config.yaml
n_layer: 14
d_model: 160
n_head: 2
n_kv_head: 1
head_dim: 64
d_mlp: 768
vocab_size: 2615
activation: "relu"
norm: "rmsnorm"
norm_place: "pre"
norm_eps: 1e-05
positions: "rope"
rope_base: 10000.0
rope_fraction: 1.0
qk_norm: true
attn_scale: 0.125
bias: "none"
tie_embeddings: false
parallel_block: false
init: "normal"
init_std_qkv: 0.0282
init_std_o: 0.0
init_std_up: 0.0282
init_std_down: 0.0
optimizer: "muon"
lr: 0.00906
lr_mult_down: 1.5
beta1: 0.93
lr_head: 0.00308
grad_clip: 1.0
warmup_steps: 121
schedule: "cos"
final_lr_fraction: 0.1
batch_tokens: [8192, 16384, 32768]
seq_len: 256
doc_mask: false
train_tokens: 208800000
steps: 13376
dataset: "wikipedia_en"
MLP neurons of a small language model. Each row is named by its layer, matrix (up: input weights; down: output weights) and neuron, and shows model dimensions 48-143. Each number is 500 + 25 x the weight over its row's rms, rounded and kept within 0 to 999. Numbers have three digits each.
After each neuron's rows, "fires before" lists the tokens most often just after its 100 highest values on Wikipedia text that the model never trained on; "fires on" lists the tokens most often at its 100 highest values on Wikipedia text that the model never trained on.

L11.up217:487514488501506498491536536452510501495545548509503492519460555558478495481496521516516466509471474482493461495506504465502498513471480529507487470448493483510475469466497506471511497491481455487529477469479479469503499481497540504521491495489492536477533515505470503506488514507445553523
L11.down217:472481489506499445503526493512472524485474495470500512479498510498482510511512478525533478519512471495563461513470482560484489450518517531492503449551487515551508464505487519532490479523527487484492515518521506502526516509501502473495498490474529540486500538533523505500503519485493509488
fires before: "s ", "s", "ach"
fires on: "'", "all"

L4.up552:486531457497480531541478492525464500471514496543496450501549491488525540547481507485531495496492511490508472462450529519537463526483458506517497488496487508484499539498522487508512453539505481500479491485494494486456463468484524527513510463504499528472514505481534518527481514492450499468
L4.down552:455520504503537516481494508488500542529495554478483496523530503506532524555467500506526508540472507511526475471499517503496497498522489545539468452490490522491533504443522492500500531498529493481444494502503511485500522493490462472486508513466545499510504481547518494456465542498477496551
fires before: "| ", "/ ", "in", "ub", "a"
fires on: "cl", "2 ", "6 ", "Cl", "-", "7 "

L7.up216:558489471545497519508483461508466480474492511496523481458487498465441554527507471500476491481521545532504502518488486482525527509512482492495516493483492485506474439535537496513494489494523493499506486504500511482491495498495490479501516527497495526540495522495509488545536453478519509536
L7.down216:477519509517486451498481493446506537503505477495469498545526507514527527571524469469532511538519533502493487495495485518491482504499496510468462489467477461453520477510496461484528512484469515521495470493499533510541523529427495483488538528532509507508499512540509489511536508486497514478
fires before: "s ", "\n", ", ", ". ", "s"
fires on: "ist", "ian", "ly", "ar", "'", "ed"

L2.up53:519481459495489510483502488499541567462533496484509458522570514494492500501495471496530534483472475512503508495500506497476529471480493509511490514505471517497523487539545545493496512529514569482522489491488532535507545499518522508491495449475519566500520490477483503488496480516518504472
L2.down53:494504465527488523456481501463501507529482498490481480452511549466461482473513477553497507495514508478539512506524491491491496520487480544536516528470458509527497497503544499541496520535534479488486492505519509480531491516467481487519506504524534504521458499505465507492506523508478506520
fires before: "0", "s", "6 ", "0 ", "2 ", "s "
fires on: "200", "0", "201", "198", "199", "202"

L11.up746:485477503503513482470485474502489498533483462450499519494500435511486498501532472505486505491497476505522522493474532536519497510497560457481513481500493470509482469541505471480524544462513509500462483512516489511488485483448502460490502492460478471478510480544463524502501538523453483530
L11.down746:511478518480467505501475507510463508523484498507473499460526545495524441490504511507500475439495473481450477484474517489494505486471566490482500515477509500490509526481489500513529511493454507508480522446467445530460518499482523520501508509507537527504475484454478478469487496489512538545
fires before: "7", "2", "1", "0", "4", "9"
fires on: "200", "201", "197", "196", "198", "3"

L10.up25:496487437538511487494481460493491504489520489480464479490506513515467496528483429522485490494538527512519468527544489506472497471498480569524478494463504522491483481509474495466484560496499476506512494522519482514476471498477496482530546525501521541505453534464558515528532538517507498513
L10.down25:438482493470550444432523501505487454470529492501475499484526550488515511504502525447498508530499479486495498495490525479471494486500489532481509490428497483466534477483468547515512438482478488519482510505506535495498474486513474466434529506478525504486499475525480516494487506519521523475
fires before: ", ", "s ", ". ", "or", "ec", "; "
fires on: "ed", "ent", "ab", "'", "ly", "ers"

L8.up358:477493494503539511479481539463450515482479507510486501518473484546478477516491494492503497512478522473471492510496493505459518465501530511473481496489504498518478519474549469463475531490498551478533479496484505462466494453484509498491489503507494546506490475495486490529508505569496466490
L8.down358:477507478523453495546512460528511480484522482513482503526502500520498520502486507561489477543491463494513497505510535537518497486510496528465468461373531540484538534485519566536477480503519538492524514512483517503487488539500465505469509537503511475474489516488490524468513500500487491518
fires before: "\n", "of "
fires on: "|", "|---|---|", "t ", "ce"

L2.up422:543497521546500536458521500517475506539500495471496502488529499505498517510505490483499508532515533563493483493515507502524531474489497554502500490516466506525440491518482484489534509437512487473463506530527496514471503483521497488478487491490508500475557550495452473486526481572466516486
L2.down422:484498486504497523479515510491478520545474519506506510533552505569490475522511505455524531522507501493507485568480503502528475516531469477511470498477536445526505486521459517520473476460464487533507503463488438540487522514527504470451528470515492501464497455503495455478488515486497524519
fires before: "2", "7", "0", "1", "6"
fires on: "200", "199", "201", "191", "202"

L2.up241:511488511511507486483452444509507510524545474485527511497455448489483476508514494567478521472559454510529498507487527481520507511513517530442509456522431525469517512436516504468506491506485488501498516499487491460477520501503533485488522492475505521492457492530485534486507493513539505477
L2.down241:451518456496513495511465480531488482502541499521517486525496471512502518551450518477496494556524446545500474538507477478507447495512523497500499452530495513499474485495500482462508515508510527473479527513506492499487504557461484481526527493504485475486510509520508469478484508514561501540
fires before: "| ", "R", "C"
fires on: "F ", "D ", "RA ", "W ", "P ", "K "

L2.up484:537491473488498536481508493520480464481506451516485478483492508518541514482479504522489490472520527554575505485509521536483549494475464531475510483498475471551467470480518485496511524510479465444479514527515432501498518516498497524499482532465500489456490497451514498514473512523488497525
L2.down484:470513523452513508468468464513496501483512480497484498465523565486502505540486477499475502538495542514511454522501493497516566482525479521482484519505490485555525515464483442530525517525516512506499474523543522493525462541505503494495491486461519512508466490511469468502494525518514473519
fires before: "(", "on", "ern ", "the"
fires on: "/ ", "Mad", "west", "′", "sou", "No"

L4.up448:460522542520469508490499509518513520490507470517506468470483492472514477476470508473475528495507478495527510461539541558524496509518455482485504486495447494554553505455507493512509513471490489485514484499567490519473473486483535492474481519484508512507493495487530490477519509545529511490
L4.down448:478480478549489502492482502502509505492509548489474470517513495489501533483500488512502529511473508505501492527533499497523473462499493484490518430523470500529466464524516489536479473518518543469536500502491502524532468472484556473495541573473548491535481518508518489525469521499505508521
fires before: "\n\n", "Ver"
fires on: ".", "\\", "v", "z", "| ", "mark"

L11.up675:465494500526496500514464489474493468516507446486483525521515490495480543524528462483563505478488503503505494502491484479494526530488492502503471498530469509529490507499475515485503510519478464519409487478466469557498538492525476529481511474546510505513479443495523510457529492523476486473
L11.down675:485457540489507520436491475515474476509489479489476499510462486501488518522484531486497512484507510509526513491484497488489544495536535493473532502468498522486531492467492537520504504497497515494485545499512473523540510499497510495491470516463479511500462468514500464480528466532523511534
fires before: "| ", ". ", "er"
fires on: "iv", "6 ", "3 ", "7 ", "2 ", "3"

L2.up52:580503481494506512471531489520499540502508504435544555482520509517504515495516456515498486513462471482489454524544477498462497475488489459473493508503465531475508480526496488504528551511499521493516475523522531532529552477492486509459469503519521505489541505502480511500495530572506493475
L2.down52:507541509501515516499521511501490534481516519481491527494535571508498488459502499509494503508448506484496520530517480550494487487502473533480446494465472509476522495510510497489487491478508501509507513515479519485518529572463450450456478524477518465466520486504476515439531509540513493514
fires before: "0", "0 ", "8", "6 ", "2 "
fires on: "198", "199", "202", "197", "201", "196"

L2.up236:510483462491530470508501483496503516506520479524479491508523494514456467525512457489489481521489516516472513501463514502521509515475499466501481503495460513493454520561505467484496541494541510492541495499521478536471466501516503482462477512493497495489504496464525528492498521451517519524
L2.down236:533507497481522500490492501508501450533458457481483469510529503515478471504496476468499472483516489501500473519489533545503493516545502480540516491501495523556505447548479467519492572509478510509479491484470462528483479501492500519527497476540466503455515478510494555504513461506524520488
fires before: "\n", "the ", "\n\n", "to "
fires on: "==", "of ", "under ", "given ", "by ", "Hen"

L2.up580:506471519531487495489537466525516477513462494493462513532495500469526447510515468515509545533508571472509488493523502502516465478496501525487504475488513476491493455491469469466480504491487533474441530516543460520529524502492500507471522463536503535476545518450530517500506472487515489508
L2.down580:466511501504465504539489516514464520479502528520484490493497497484499489494501519495497526484491506555515527552484485515476477530490522518503470503662454520529525462480514509464519508481508482479516471513508487514467486504490516456476515517487506445503497508493526493519512558500492476492
fires before: "Party ", "In ", "He ", "The ", " ", "After "
fires on: ". ", "| ", "). "

L6.up94:529500501521500522536512498520454484511500513469542499513502530504490491506509489552476539477480549493494496507463539482488458540500532487528499470487448505536517460504494523503513540520482471539516514507552500533530479506450533482489513518492478493537492506488529493536507486503513458540
L6.down94:487498515530496499525451496477477497473524529502481542549511497515509500539529511507498502525513534502484506509502490513478477507488507523494478496482450484511560480501549487500523492461478496491480490458520505447500511501466467466454492466480513565447522503534472492498549542454519462532
fires before: "\n\n"
fires on: ".", ". ", "\".", ".\""

L2.up127:474489441529477475485464450523468480463500472520517462497495494509455475486518516482518560482532512502446563480467523531543506486480467522510511465500461487493549502538448488510472504477517494515517496538458515515463498492506528522480527510513515508530525498455504502499476455457482509506
L2.down127:470456489493486508502526499478486547500516513495497455500523476527513522499500522482500498473560447466466438504512488500480516518502511528532509491459530484454496471511535513486527483457533472443502457505472488482494457505495497488480504484523481528469500454507495507472545507510508500502
fires before: "\n", "\n\n", "om", "in "
fires on: "===", "bec", "====", "December ", "September "

L2.up342:513513515524503502510496533486479506526467520486551478482514467515496564508469500496523476488447496546511500488523475515480470457481544467539543522512511491455514493500503456486513500532505502480490485450507507515500554476526485464453458520457494511477525487529485523525512516502464517506
L2.down342:499491452500535470509496528523455513499475535478531511493502526531459488500492498510483470491492517516496504513500506525500500482531478482535487502522530505494488487497509456513494476493523491522501523514459512480498512515526546459481520527515490500462446453526493514468521545491479462512
fires before: "2", "4", "3", "5", "0"
fires on: "202", "201", "199", "198"

L2.up662:525473489507484504516501463528497521533486497490517477491522475524454464462478542531478476510498499456514466475451519494508496481532503524501539514491469484488495547479485471481521477465528507513504506552528512474463504437439515533484537505488489517499464481487523546480529509493490518528
L2.down662:477496518508516497512510489517496545528491558455497506533504521490466492483496503492519480541479454491470514507500504509483503491476472496514488467463522526500489487491473484478475510515486511450493450489462516414514537543513477491536483489514500497518534427521507532517532474460556504470
fires before: "\n", "\n\n"
fires on: "==", "===", "====", "the "

L7.up431:501513465508496494475506481543456520482504557491483490507517496505478540499476504479503488472525525512509466484519519478519461476487469541510512524519511518539520496443462510455503524525471535490471492500510504484551487495505492501496490530473527574474501499491520519499482501504528462522
L7.down431:512490491525486512512507485515526479519455566509468528483496485532481480515508463531494490497492518518498502478475483521475498521503483435497498490673498479491460469512527489500483498521484529511491537508471539489490527519505533487504525505491503543512502500482505495516507512516486493496
fires before: "| ", "In ", "The ", "|---|---|---|---", "- "
fires on: "\n", ". ", ": ", "\n\n"

L2.up216:535466545525467467537532492492484464517525489472455477525512488499497454444484494542543488498467539505523474509491493476445488501503473484476474497504491467474488505489501479511478519489477501503443532507538485500517520541517505503447491463535493543490469536505526506458450532482502478456
L2.down216:495527538562447505499493531476579535500492521496528491485503491500493463530542521486476472482512513550515481493511526432476541551478514495532485481606527467505511451516531541480468496499514519485512508466515470503504523507516498490470518429503495490470519508518541495511509525470506482505
fires before: "The ", "He ", "It ", "In ", "\n\n", "She "
fires on: ". ", ".", "). ", "- ", ") "

L7.up507:538472492503498498509481518501490547461445537520517482508451490518533510507495487530462469537490494506473481496497535453479498478457445470455543517513487473504506522490524491545471498511471465525506478526525500545504502493508527505511523459477496542488492507501486514557499475503515524493
L7.down507:551438467500487473514546501508459508528506489495488488509489535547548501495505510489498487470526498490504527527449509534516481507488562539478539500482485533495528481493480523496492486491506462526497522452468510476495515515477505476515544525494480548496491527487472555472471487473442480502
fires before: "\n\n", ", ", ". ", ".", "\n", "is "
fires on: "a", ").", "y", ", ", "ce", "ism"

L2.up260:514498485491526511493513477520512467535526518509466487489530502462520516492476497511459521523515504538521496470507486487477470496526525507496521460497519493450486480463512491471495508499489497524505527546516463460497490480479460500459501473465507540525461510526514484515522453509532514531
L2.down260:510504484531513479536470448504481459540510538518494497510463513491511482525502486429491486521486474496491513536479439530488530496498495527491467428507506517495469513460512556486497502495482515515507519518501511490514489540473496526466540440528502503471475496522525495526465513485501459550
fires before: "| ", "|"
fires on: "F ", "D ", "W ", "G ", "B "

L7.up112:494467465515506474479501550484509500529505515504490485451554541465486518489499492490485501478524480470510518502486549501499478522509504471520519481466480518500453510496491504524472490508477550546476503479481524462482520504497516535495522535489488563504534497455496544471456501495499507501
L7.down112:481499471527519486472475508481483508475493481485473466503490506496514500527498493445521549506465458536491507505506484492506501493462475516481477512637504494527452493513477481505488518503489557506514518522485541540486468488489464506477544493461510531498528518515482492469469497483528511539
fires before: "- ", "| ", "==="
fires on: "\n\n", "\n", "\n  "

L2.up331:493475468490456490522509456512523476499476489503444522474521487538527444523523516493483531495473448494524530455509500487473481468494486529513504505508505499517473498522527493528493558496481524517478469499494486539499541476498484500515470492485475493449513482533496526507453529509503515492
L2.down331:474495461539477497466469451491508532473509494494512538446472541469524441496532471542452489501445515469482545487527505566475484481509490567524496481445494473497461482488487469521483497493528463484492499523490508466520522487527488499494513522501515484496495479484499465506486533538518520493
fires before: "th", "way", "thern ", "way ", "the", "ern "
fires on: "Nor", "nor", "west", "sou", "rail", "tow"

L2.up161:494460448484467528510521467515540569471510503456495551464543480482516487510520482500504525509501517500487514505489511496496518491478518508517520511504518511522511507511533470500485458488538507433488495506530497503489498481503539506496513517491491528496513530490515514480503456493530532471
L2.down161:537492470519521501499493480468527513471497535469521491493499509491492482482498499501509498487556468496479525531486496530541514493504465519530494495460494505492496506513462477493499481453529466489448469477521505524508529578467525512536478523469500493501470496565475450525506515532496503526
fires before: "0", "ment ", "ment", "2 ", "0 ", "3 "
fires on: "develop", "200", "198", "202", "201", "govern"

L4.up587:482480504489506474481529480522492496520523527471505471509479517510506507490508497528496499503496553498470469519516560480575501505479519514491497482489431529466517481501525501443526545471497515478508503507498494473507494504474538500459524501513519525488508495513492502524466454521488525481
L4.down587:492521525516474466483501492501515521474458527516544503506433498532522476530515492545505472452521536484542521520498479468537495500508500511472483515470479491495540491483513495530541500493493501505523447511526467488499491510480497492438465466500506577486502509510496509513512520474505498547
fires before: "s ", "t ", "re "
fires on: "'", "’", "$"

L7.up40:514484495456495490517513485500452548460513538503499491508484510465517476477506515534499547462504543524512491519498536471501512497457504486517531475523504460493531497464512510517505505467454472518530468523525510479485448493479570475525472499507514529509500478524525485476556509497524467490
L7.down40:496462482516499467519510495525488492513515548485538487526472484514485484518508508488504489543456517498466514450486448539457483497560500536470448512453475468503539494482528500470521506472468497498497473439484508505497485497507476521462502516481486528454511498499505502486495515459500508488
fires before: "\n\n", "\n"
fires on: ".", "\".", "ec", "ov", ").", ".\""

L4.up662:491507495502519479531486513500511484523498504494522532491493523539473506502462508546524529468498462498494479524492465505505489473509513479508502459515488460483481517528511510486494506524479519544464493492483493464512510515503490531531474494479471512499527519526512499603496474451488513492
L4.down662:490494506523491442489470529462483543516502504542479506491532537500518505474507533476503524549461509531494490485486497508511504507468489510476467496542525507474500484503498506534477498508455519535488517498514503521554542532524467467495504496477549524502500545496478509533492524459466548513
fires before: "- ", "| ", "n", "c"
fires on: "\n", "y", "og"

L4.up411:453515484519494513503506533517461519523513486484483493492465449509455500476522471512467503490448439503501469527499508497498518516477526482482472497437476474497536524505493479494462456563501551497479469492506500499488516490512496508500500493573498465468495498465510506477468519495514506487
L4.down411:491511512529523495504495522510479508437512507520480494524480558522503560478519491548482498579512486495480486514475544518491511520487496510529504443443529510542505486478502487534489495457533540491507500495500495511480522515481470502460503534493510490483508539494448512475528552492488475512
fires before: "\n"
fires on: "|", "bas", "o"

L2.up197:457505511507476538495500518514481532491504517470515524548535468511538429464527491536508495483452511499493464478506488543482443510486451470491508520516512527492448486463516512474525473493489487493522523518489498511524492483477472474493504488477516500469478493506544511551486503513464498518
L2.down197:508458512476500498506498535463522434524553524518472485474514506536491472493546468519456486527498466500505484446515491518490477546518489505500497489499507494527527505457529495488497472500481521459531524509509497503464478561478495523524508486481498547478492522496465517478490533461504507547
fires before: "\n\n", "\n", "199", "201", "202"
fires on: "===", "==", "- "

L2.up77:555466489517496539492509512534479547483508489488511483520519508521496475473539487485489533485503537508508477514503506476481489502519520531483513497490499486528531511510528519471540509532527569484489494499565530538529502483519484479492521474473495510514479535503525504471496535469487526518
L2.down77:501509502533521468508520498485490494454491501505516496480491564476478500494486495538502527508532523544443483509511534471536512477530479521504502507435457507499545470508506519548533518475515469474480532454528484482440525515425464518508502450474489524463494515502511521482487499505495508491
fires before: "0", "\n\n", "2 ", "4 ", "0 ", "s"
fires on: ".", "201", "198", "199", "200", "0"

L2.up566:426542480502498540497502475486549534522500455467441530545483529517529498514529493499542493417501506502455470512503515507513515491515533495487495468496486505437528498498519469502484491543496496525468451523516481481517496485490471481523500490480520503503495501470510485498505518497493475510
L2.down566:476485483519489485483463477510514473522516447502465507493473524479471485497542483473511482517518522475511514511509494519471500489532538517434499523456459496485522512530499520527490493499472479483465516542456465490495481488484471487534482540477438528497514487532504511506539447458478500512
fires before: "| ", "–", ". ", "; ", " ", "202"
fires on: "4", "3 ", "- ", "?", "8", "8 "

L4.up380:519513493528481484515526497533495521511498561444476507512487535442504478501521510539501500498514550489499507493459501457471454497500519508497494528510496461498509505503522525492516525492471531555500498489475480492474450499502523494512528474503475512574506503470547498513494515489518496488
L4.down380:463513484523536505514517540535478494501545567529502473497485467514515479520515525510491495490538546513489522466519513501479511511548462515474504543579504482507550496483516491461485515490487517521472491506527491484496507556501488471500460523508522509464509492471490514497487529401517481494
fires before: "The ", "In ", "==", "He ", "== ", "It "
fires on: ". ", "\n", "\n\n", "). "

L7.up255:496529495522457471545514491526526510479505510475568503525525504517506446518497476503535502480481506514511515538473470516469474453488521506544496509490470488502513478515527519516521506508446513531511472484487512482495492520500501493491494537516523492540490490519545498476519496527537481514
L7.down255:511517543547467495487468495507479534531516541532467471508474491530526503503505501513531525495514479473542509516492486489472504447549460511488489459526484499560521494457518473532492504490534456497469520483515486533508484518470519517463529489444502483430477468465491468496502466409510533528
fires before: "\n\n", "\n"
fires on: ".", ",", "ob"

L6.up385:486492503465529532502503533522501503487450450504485522512440525523512505499500487494482460538512543494490503493495512506481528493480484521487506485471521479493527468472501464519448508496505566494507516493473532486495499503489476485501498503514458494448518503510515534448531494493488509508
L6.down385:479496486503509527517527480491496467501479485511488534489489477519518543467484509495453491541499491481457498516509521507504472494535518520478505430481509517488567462547509504465544483501496563451489546503514505483484481509512484535480511485498556516520480485472503543495527561470513501551
fires before: "\n"
fires on: "|", "History"

L6.up49:487507542520517520481493444488516509504531492501505523543512536575516480537522501491496509495510503469491484489530517510498500484454494467520501447504484523554468473477520490481521503499501508467516464528499494485531471489527507493546505452543516484520503508484514481507484491500507493524
L6.down49:499477491484463459567522545493477521507487487513489542487519496497495484535505447504505490534495474474526476501499510495450472429527478500477507472528529470526498499517459421489482465502535482508500530497523519506465476505514491514492465490470494477499484500500491544491506502487491506527
fires before: ": ", ". ", ", ", ".", "=="
fires on: "s", "ies", "es", "ts", "1"

L2.up497:531524504488493474521522523489493499532501515460499454533512524458520490482501520528468545479477509486503482512490510511529507428499501498498527542492440497499499511505506443489501522511457502487516442499509494504490474510497484498496527505529467509475459491481527486520436503549502533503
L2.down497:523503518477478433512480518449495515527514516518524445499484509495505512503488522534516523505445518497481493506494483536548470545524476487502466495462462471510540482483572495481489481528512503501507494462512500495468483482495478523537519509467517539503453496491507441514487506527480467540
fires before: "\n\n", "S", "): "
fires on: "."

L7.up541:518519516471500501514476523485516541461497493489496514493511543545460529485462484526495521496499487528494532509515535462492533530491514459491478529491511519462528453475541492495493511492530526464520487501495511488473542509475502528464507549531502558456459552482527484497515497495530504501
L7.down541:506537484492447489503477489506517505475502521508533478512472526468560482484546473508495544534507500496529497467544503495513505457486499524510504477499509492524583522526532531477533479502480560491485474525468517480533487526459439530461465522500510534497529537522509529468505486522465513490
fires before: "\n\n", "\n"
fires on: ".", "|"

L4.up48:478482493563536506492452492501557469497516495477527526514517561477529497529502504522507505493518471516484505479536517496508526475510503530510494483490449541488433470529513508501502497507475528493494495475475487483466472477490477494487509511498516481499534462503501488493513514490413497491
L4.down48:488545456530538475489493485484486523500502517538522500512509529471465543491521496471545582527499505516500490497513499526499508488479502471510497446541487471509517482505516484559476522476464482481521500535553455538528524516490511476510504477484486490491503480481479562496473479518547482488
fires before: "- ", "| ", "|---|---|"
fires on: "\n"

L10.up373:486497523500531492516494501469486510463499495488527548534496504497470535476515512483535508521498504479482506465475491519464488492488520498477541481507489449521501512468540532516511487475469490509506471485498502489509461463460514482509524538480507505506558500465526474485511483529481530519
L10.down373:525468497504515502517489480467495508508508476480532486535507524490495486490518539494539519516499513536507510483515471525489496472536542502497491453417534509477523560498521496496529510518498544493487537503469506462469455515506478529432496501470471541486527463503457503506470528520522500479
fires before: "\n", "\n\n", "one"
fires on: "|", "|---|", "| ", "z", "."

L2.up288:501515541510532537514544536510456501537470528463513503522537507470469479510555515483502488496507516503485474494519486488544495477502512477542504507509472495510489508486481494499507487481504487482498473504531519497511514512501497493463507533462472511468532509488458510493538454521470500467
L2.down288:506506503489528494525505514490454553511474527476484499519515500502477434524498526483495498513497515462522514510491522534484506493522481444503491472524493473492508487497498466538479445479470514523508506470539479449475508523507521471485514499501518488476470455518508448493532526509495477464
fires before: "2", "3", "6", "8", "7", "0"
fires on: "201", "199", "200", "197", "191"

L10.up738:505517500471466480511499533517521511513497481509547498489483488508493500466511477527482464487503483437470524490496501464517485551477480494513501538539456478471511512457496487509489496472505478497574457513557509472468516481512505498473484532487502543485489475515491483506530489522512481538
L10.down738:508490514501492477514528491496516456516482469501541501527520539512529516479469482488541487484500490512497472463496484502468500501466512451496521524603486512497459504461504473498461508484517520527526556491510502519488472539511514500488474512512462466471466518498498429482515505521507526518
fires before: "1 ", "0 ", "0", "2 ", "1"
fires on: "–", ".", "; "

L7.up228:519471480522446502505497508503459498460468499523513510486449521465498530481458443495484477471563473527502489486509476535508532516479498467485521487530484509474524490501526445494452514516506540529511480525483494462471525505494520484508514559493486529530523502504483507500498485520483493494
L7.down228:495487424480469496498437566442492516513552528555510496503484521504493483488488503517504453503475496483537513477479521548495472514485520513538465523454488512508501479481500523493505510505481504502536513507532547512533528480526494497498501498487477507468450526481502496505473510511507490485
fires before: ", ", "s", ".", "\n", ". ", ": "
fires on: "al", "ce", "ed", "(", "d"

L4.up277:533513511495443486506524513503512473456482527500503507496460479513515488438508513536462523461490487457545491481513525482483477487543503479522531516545444449512514502479491506473566526502499501470520490509502511499504466495469459508512485469521487516500480506531514480566508509498506500478
L4.down277:483494529504483494500484505470454511494519495562470484466503515487485487505468517496465577590471523526504499510518549488534496512511496486528489517459509510494466481501454503492496456501493519470472506500461474514484513495488448482475522480494487506509527482521509526520489497508501498520
fires before: "\n\n", "\n", "Tit"
fires on: ".", "| ", "; "

L2.up612:460471489545536496509538542483462511483478487492486500499557517552534495533482513464518553479474509490474492510494520491530512495471489471521542496504512490466487532525502461473529495450496466482494485507467518492483479523489452519518574496472444555512477504462461507494515477466482518557
L2.down612:477479488465466513497503503487508521498507485499515508509458475516496475555565446508528486497534480500512481528510513528503515452492482462542530479453525497473481508502514507470455437496488465552457500524490525550497531481504537461515508423499483500490496496515505504489478508527521533524
fires before: ", ", ". ", "==", ".", "\n", "in "
fires on: "ore", "years", "time", "ology", "place ", "History"

L4.up98:489521515491481503494469482523508513460463521554515484507513473475521513509512511519495518473497462481475512486476506509510511478479501551526494544499506447478520518494491468460506463503528496572526501469508463551512485475486518457467515502519497536484471500491495438517498488473559512561
L4.down98:509493455502517478499493476489470477489456459451536504510531498495474492485479519501478532524518511501529499521522480539530473513526503503475491506540475462493446526513514500479503443515521536487528507515493483513512547540463500477468470509490484498529522497507500442461472497514513515527
fires before: "(", "1 ", "0 ", "2 ", "4"
fires on: "–", "/ ", "+", "−", "| ", "to "

L2.up375:477479499481549445476516463484482419484514467496493499551479459519489499487540500505471500479494492470477497493491499523514507538482484476520506488496469501497515500523517480472515481472504477511514469473459523493454465519485496514498479501498477487513505517501508537517514487468515474507
L2.down375:515519545453506473469494506473536450460543478496484480543499488485505511489485502484512488487490490515465535512489488499491478505503473523460505470471493464513472466504533457502512512504492482517516501522520511496456506526453532516511506514533524557465541490513489516484533511491534498489
fires before: "\n", "\n\n", "ep"
fires on: "===", "Jos", "===="